{"n_layer": 12, "head_dim": 128, "d_mlp": 1024, "vocab_size": 8192, "activation": "quick_gelu", "norm_place": "pre", "qk_norm": false, "attn_scale": 0.0884, "beta1": 0.95, "weight_decay": 0.15, "batch_tokens": 32768}
MLP neurons of a small language model. Each row is named by its layer, matrix (up: input weights; down: output weights) and neuron, and shows model dimensions 0-63. Each number is 128 + 24 x the weight over its row's rms, rounded and kept within 0 to 255.
Before each neuron's rows, "fires in" lists the words (lower case) most often at its 100 highest values on Wikipedia text that the model never trained on.

fires in: "was", "is", "are"
L4.up838 [131 154 141 107 160 100  90 136 161  97 140 126 136 114  91 143 127 116 144  83 119 129 169 117  97 160 133 155 106 192 105 101 130 108 140 108 128 113  94 126 124 148 116 128 166  79 133 121 102  51 119  81 155 130 131 101 150 123 121 134 128 116 166 123]
L4.down838 [108 146 107 132 155  90 174  69 150 135 152 118 120 109 116 126 143 171 103 167 130 137 119 124 152 139 117 160 157 153 127  83 107 170 141 131 106 141 109 122 142 131  75 164 109 156  86 174 129  89 148 162 163 109  87 122 125 155 157 117  83 106 127 152]

fires in: "and", "place", "round", "to", "medal", "details"
L2.up669 [103 155  81 116 169 155  93 137 154 141 126 130 124 120 129 158 163  90 153 127 170 127 145 130 142 124 131 139 114 128 174  95 135  93 113 160 119 148 136 139 130 137 134 119 123 123 134 182 151 126 148 160 128 108 125  95 132 140 119 129 124 121 124 115]
L2.down669 [121  86 160 110 146 116 176 119 111 121 109 118 127 147 103 111  98 161 106 134 119 104 102 134 137 125 152 164 116 127 124 165 134 132 141 106 128 114 131 108 154 122  76 126 160 134 132 123  89 119 138 108 155 107 122 162 140 138 142 150  84 122 129 148]

fires in: "it", "upload"
L8.up42 [125 129 163 146 173 128 120 139 126 192 168 164 124 101 102 137 134 102 127 146 151 136 151 141 119 124  92 187 197 158 156 107 128 108 133 101  88 109 104 120 128 121 115 138 161 124 159 135 116 122  81 125 114 108 130 121 113  96 153 162 118 148 142 117]
L8.down42 [140 140 112 137 121 114 101  65 137  63 111 154 145 173 159  90 139 108 133 145  88 120 113 128 106 110 144 124 160  98 111 155 128 110 134 119 149 107 117  89 154  87 116 176  88 132 110 106 139 126 111 147 145 138 119  96 136 146  90 131 101 146 143  98]

fires in: "born", "career"
L2.up118 [109 108 133 161 122 127 111 172 152 115 133  93 129 144 199 155 140  69 170 130 111 138 114 148 107 142  84 101 107 104 118 132 101 111 100 107  89 142 128 116 142 102 177  74 132 131 124 147 143 147 171 125 115 126 109  84  79 122 142 166 141 153 107 116]
L2.down118 [148 145 122 129 135 134 136 109  89 131 139 137 128  85  84  91 109 167  93 110 140 130 141 119 130  89 149 127 138 149 123 126 148 123 148 140 139 146 113 151 124 145  91 191 138 123 134 107 117 109 102 121 162 140 143 147 155 134 101 115 121 106 150 141]

fires in: "was"
L8.up95 [124 129 140  82 118 146 145 135 179 124 120 134 127  75 140 137 112 140 113 120 139 147 116 130 151 155 121 188 160 133 115 136 145 129 132 160  69 117 118 102 112 129 137 138 101 143 108 124 114 163  98  86 159 107 137  86 146  94 156 158 128 137 181 112]
L8.down95 [162 157 154 154 106 136  98 119 125 127 111 137 147 128 112 101 171  94 119 141 142 129 138 125 140 115 161 114 143 133 146 132  94 115  86 126 161 129 128 154 151 122 150 211 141 131 136 116 116 134 133 121 146 134 155 134 133 182 130 157 113 141 150 143]

fires in: "born", "apps", "preceded", "primary", "her", "sports"
L2.up107 [103 134 112 125 132 110 130 168 162 106 147  93 121 159 177 114 154 119 139 116 173 133 106 155 110 115  90 110 148 154 138 127 139 123 109  88 133 141  72 148 156 123 178 134 133 139 132 158 143  96 126 124 116 119  96 134 128 132 137 125 150 146 141 147]
L2.down107 [181 127 147 140 114 137 153  93 116 136 115 133 138  69  94 142 112 152 127 111 100 129 173 124 145 142 183 154 114  92 124 116 123 128 141 164 124 129 199  91 102 115  69 139 135 127 165 108 127 136 153 124 161 126 136 126 119 114 130 126  88 128 149 107]

fires in: "it", "music", "set", "re", "one"
L7.up583 [135  94 125 132  95 145 128 131 105 125 154 151 112 153 131 125  81 102 104 134 130 104  89 124 127 122 168 173 124 114 118 123 135 106 128 166 109 149 125 137 130 132 117 118 100 133 105 100 153 149 117 125 121 120 141 162  99 132 126 145 118 144 133 111]
L7.down583 [106 103 101 137 122  89 105 105  75  95 137 154 119 126 157 136 112 131 124 123 113 106 122 115 110 119 109 128  99  85 122  93 114 135 162 132 163 126 132 121 134  93 158 158 128 160 117 115 157 160 108 116  90 114 132 163 119 134 136 144  86 164 130 171]

fires in: "these", "career", "area", "nation", "addition"
L2.up68 [111 110 109 101 159 134  97 183 141 149 127 154 130 140 140 157 197 131  94 112 110  97 142 101  87 106 147 145 149 139 128 112 109 154 108 130  66 164 123 134 173 164 116 125 107 149 106 114 113 109 140 146  97 109 104 106 128 141 122 115 152  83 140 141]
L2.down68 [173 128 144 130 124 127 144  81 113 112 133  93 119 105 105 108 120  98 163 144 157 191 105 159 149 146 120 120 112 111 105 184 154 125 138 116 147  93 144 122  72  95 124 124 183 113 115 156 125 126 109 106 171 133 144 119 130  92 140 137  81 185 143 124]

fires in: "it", "w", "rocky", "madonna", "also"
L8.up391 [127  94 118 131 135 163 136 128 128 141 150 146 128  92 162 127 101 124 177 136 139 148 113 114 156 141  92 150 106 128 131 137 161  97 107 106 126 150 100 151 120 128 128 129 120 127 211 122 126 164 123 118 162 175 146 113 131 129 127 159 138 141 147 105]
L8.down391 [133 125 103  87 111 131 122 130 142 138 142 119 139 127 127 100 112 112 117 132 149 103 151 158 150 115 116 139 140 109 139 122 116 115 154 108 173 140  91 173 125  81 158 165  97  81 175 134 159  92 167  98 119  95  92 129 132  95 110 166 112 124 142 154]

fires in: "became", "found", "been", "announced", "made", "was"
L8.up746 [122 119 126 137 120 176 129 123 154 133 101 133 128  83 136 137  89  96 129 120 133 136 132 143 181 131 117 188 159 121 149 141 141 164 111 144  98 169 113 137 113 128 118 121  95  47 154 137  96 144 117 131 167 134 146  85 112 132 131 136 140 114 142 115]
L8.down746 [136 165 132  70 116 111 117 131 146 116 102 128 126 154 102 116 119  85 115 146 115 114 117 144 164 130 137 124  92 126 121 110  84 111 136 117 151 141 130 125 124 108 130 142  74 131 167 109 138 121 136 105 124 124 121 156 121 154 132 125 137 135 127 177]

fires in: "2011", "lead", "2015", "united", "best"
L7.up83 [110 187  94  84 138 121 174  84 121 117 133 183 148 140 127 164 130 104 142 133 148 154 164 123 140 161 145 114 135  98 112 160 147 132 126 185 126 121 145  88  93 145 141 162  75 155  90 136 161 134 138 154 140 133 124 159 109 143 103 105  95 134 121  77]
L7.down83 [112 142 109 142 147 117 131 120 150 148 171 135 114 153 121 159  98 122 140 145 112  95 125 110 170 103 132 101 135 111 170 120 126 134 157 155 131 137 156 104 119 105  91 132 149 174 122 125 130 123 147 103 123  82 154 105 136 138 128 155 132 164 120 150]

fires in: "they", "each", "both", "recently", "brothers"
L2.up805 [121 175 182 163  96 163 123 132 101 144 102 112 130 118 172 105  88 129 171 119 144 172 130 147 116  84 108 135 133 146 132 128 162 120 130 102  95 138 158 124 152 148 126  92 146 108 122 158 119 118 108  82  93 187 152 113 101 105 105 130 145 173 111  90]
L2.down805 [116  82  63 140 132  90 143 120 150 120 149 144 140 133 111 168 148 120  99 138  99  44 126 119 135 149 136 114 102 112 136 141 123 121 115 145 148 103  83 132 109 100 114 175 105 136 130  95 160 150 137 163 176  93 119 143 148 145 142 126 111  59 153 163]

fires in: "to", "of", "in", "the", "his"
L2.up715 [140 192 111 125 152 161 143 117 150  95 117 141 121 129 134 122 140 132 155 137 186 114 122  97 167 130  92 123 145 125 148 106 143 120 152 159 137 115 152 128 130 120 104 123 121 138 144 156  95 114 151 172 118 156 135 105 101 168 153 116  77 121 130 116]
L2.down715 [148 150 125 134 138 115 133 143 142 124 116 159 145 157 140 120 122 122 131 133 119 141 111 115 156  71 109 180 148 153 123 123 126 154 105 136 192 108 142 123 163  90 110 143 122 100 108 130  74 127 142 130 135  91 119 117 113 135 129 114 100 154 122 125]

fires in: "to", "as", "by", "for", "from"
L2.up543 [145 164 109 135 115 135 143 168 119 176  72 156 163 145 153 155 144 129 183 165 127 166 130 147 123 153  76 138 159 191 119 107 141 144 123 151 131 127 131 143 112 108 129 160 133 116 147 152 123 140 102 164 129 118 140  75 104 103  98 169 130 144 111  87]
L2.down543 [107 129 124 124 155  99 133  99 126 123 152 100 104 127 101 115 108 125  80 112 135  69 119 121 134 102 169 127 126  84 136 143 147 121 153 133 107 136 134 116 127 136  90 128 143 152  98 133 117 109 141 138 140 125 132 156 142 116 128 118 136 106 126 160]

fires in: "code", "units", "area", "career", "members", "membership"
L2.up881 [150 138  75 140 171 143 110 123 145 104 110 170 130 162 137 152 139 126  94 155 124  89 120 136 130 127 126 108 143 145  91 131 137 140 129 133 120 104 126 145 164  90 148  94 161 141 142 134 167  86 138 111 109 149 177 113 132 116 157 140 117 101  96 121]
L2.down881 [121 109 183 132  81  90 140 107 113 141 157  99 127  78 115 104 111 147 143 111 137 173 154 111 138 122 141 114 113  99 159 116 138 119 138 110 130 133 129  92  78 163 102 145 125 118 100 136  90 172 116 157 156 104  89 147 122 120 113 118 157 151 148 134]

fires in: "to", "star", "with", "for", "from", "united"
L2.up205 [108 134  87 131 107 143 114 160 108 141 114 171 132 152 112 140 149 160 128 190 121 107 155 114 155 155 145 128 108 169 151 124 103 148 145 123 108  88  83 151 174 140  90 124 102 164 120 132 107 146 124 117 164 119 136 115 132 116 150 170  93 112 102  82]
L2.down205 [138 129 156 152 142 127 132  84 127 143 102 116 124 102 135 132 111 131 111 122 138 147  94 159 115 124 127 112 121  86 113 142 157 116 124 133 121 129 186 106  99 137 160 106 153 116 130 124 167 121 130 147 118 132 111 106  95 145 104 133 156 135 127 143]

fires in: "well", "has", "small", "decommissioned"
L7.up486 [125 160 130 107 195 156 159 153 121  95 191  97 109 107 140 116 141 156 111 144 131 106 119 117  68 156 141 161 108 126  86 175 136 134 110 192 152 132 100 171 135 144 132 113 115 178 130 118 147 150 140 105 139 152 114  95 156 119 114 123 132 124 140 125]
L7.down486 [ 85 121 127 137 124 108 155 106 127  99 127 122 112 125 102 167 151 109 145 172  67 121 103 144  88 119  90 148 156 106 132 136 131 117 145 111 120 171 119 109  89 164 129 109 150 145 138 139  90  93 128 142 130 140 157 112 111  83 103 133 122 147 143 128]

fires in: "was", "is", "election"
L4.up943 [125 176 127 105 106 130 136 136 130 130 156 113 102 153 113 123 181 169 137 145 155 127 192 145 114 135 131 133 113 126 147 125 126 124 119 125 123 114 108 125 106 151 122 101 133  80 132 121 152 147 115 128 161 112 145  99 163 121 139 172 128 112 172 132]
L4.down943 [181 122  82  98 101 131 129 109 111 135 147 125 132  97 156 106 165 127 156 147 123  99 116 129 111  99 145 180 103 114 127  74 145 135 123 125 127 138 133 120 142 130 124 160 122 157  52 106 131  97 157  97 165 113 153 146  74 155 107 138 157 112 115 147]

fires in: "to", "for", "and"
L2.up192 [136 154  98  92 134 185 122 135 142 155  92 164 158 125 120 130 174 131 120 162 142 139 112 130 116 115 138 142 128 104 173 102 132  89 153 137  87 149 129 129 136 158 105 109 136 147 103 171 121 119 124 146 134 117 102  80 134 141 123 123 137  91 104  94]
L2.down192 [ 94 125 138 130 146  81 151 128 127  99 128 112  95 119 129 153 112 142 130 116 107 100 155 125 146 138 152 143 103 135 108 152 127 123 118 134 148 107 163 132 108 119 134 150 134 164 144 149 121 131 129 110 154  82 172 121 113  97 138 130 122 118 124 147]

fires in: "who", "recently"
L2.up731 [144 149 167 167 112 122 122 150 136 141 121 130 117 123 135 119 101 193 126  74 150 145 140 157 146 115 118 151  97 151 204  84 167 110 136 112 180 124 157 124 116 115 118  96 109  81 122 128 142 123 126 124 144 156 117 112 141 112 121 106 143 141 112 129]
L2.down731 [108 123  81  99 133 130 138 116 123 139 136 126 153 131 159 134 153  94 142 180  94  96 115 104 127 143 147 112 139  87  80 161 118 117 128 147 115 105  95 133 124 146 142 111 141 150 125 116 120 138 144 131 113 118 136 153 131 149 137 143 107  89 137 117]

fires in: "with", "by", "to", "at", "as", "for"
L2.up312 [143 162 128 138 137 153 140 148 151 155 103 150 143 119 131 137 158 157 172 171 158 178 136 128 147 117 107 145 131 164 148  93 143 113 104 167 114 142 120 117 142 115 135 133 114 145 104 156 133  88 135 147 168 125 137  81 122 110 118 122 153 118 146 120]
L2.down312 [111 119 120 124 141 105 142 124 117 141 150 110 120 123 125 128 125 132 107 107 106  70 116 115 135 109 157 157 137 103 132 141 145 108 131 110 120 129 145 118 121 106 127 140 162 146 110 133 123 139 140 110 121 114 149 127 126  93 122 126 126 121 129 136]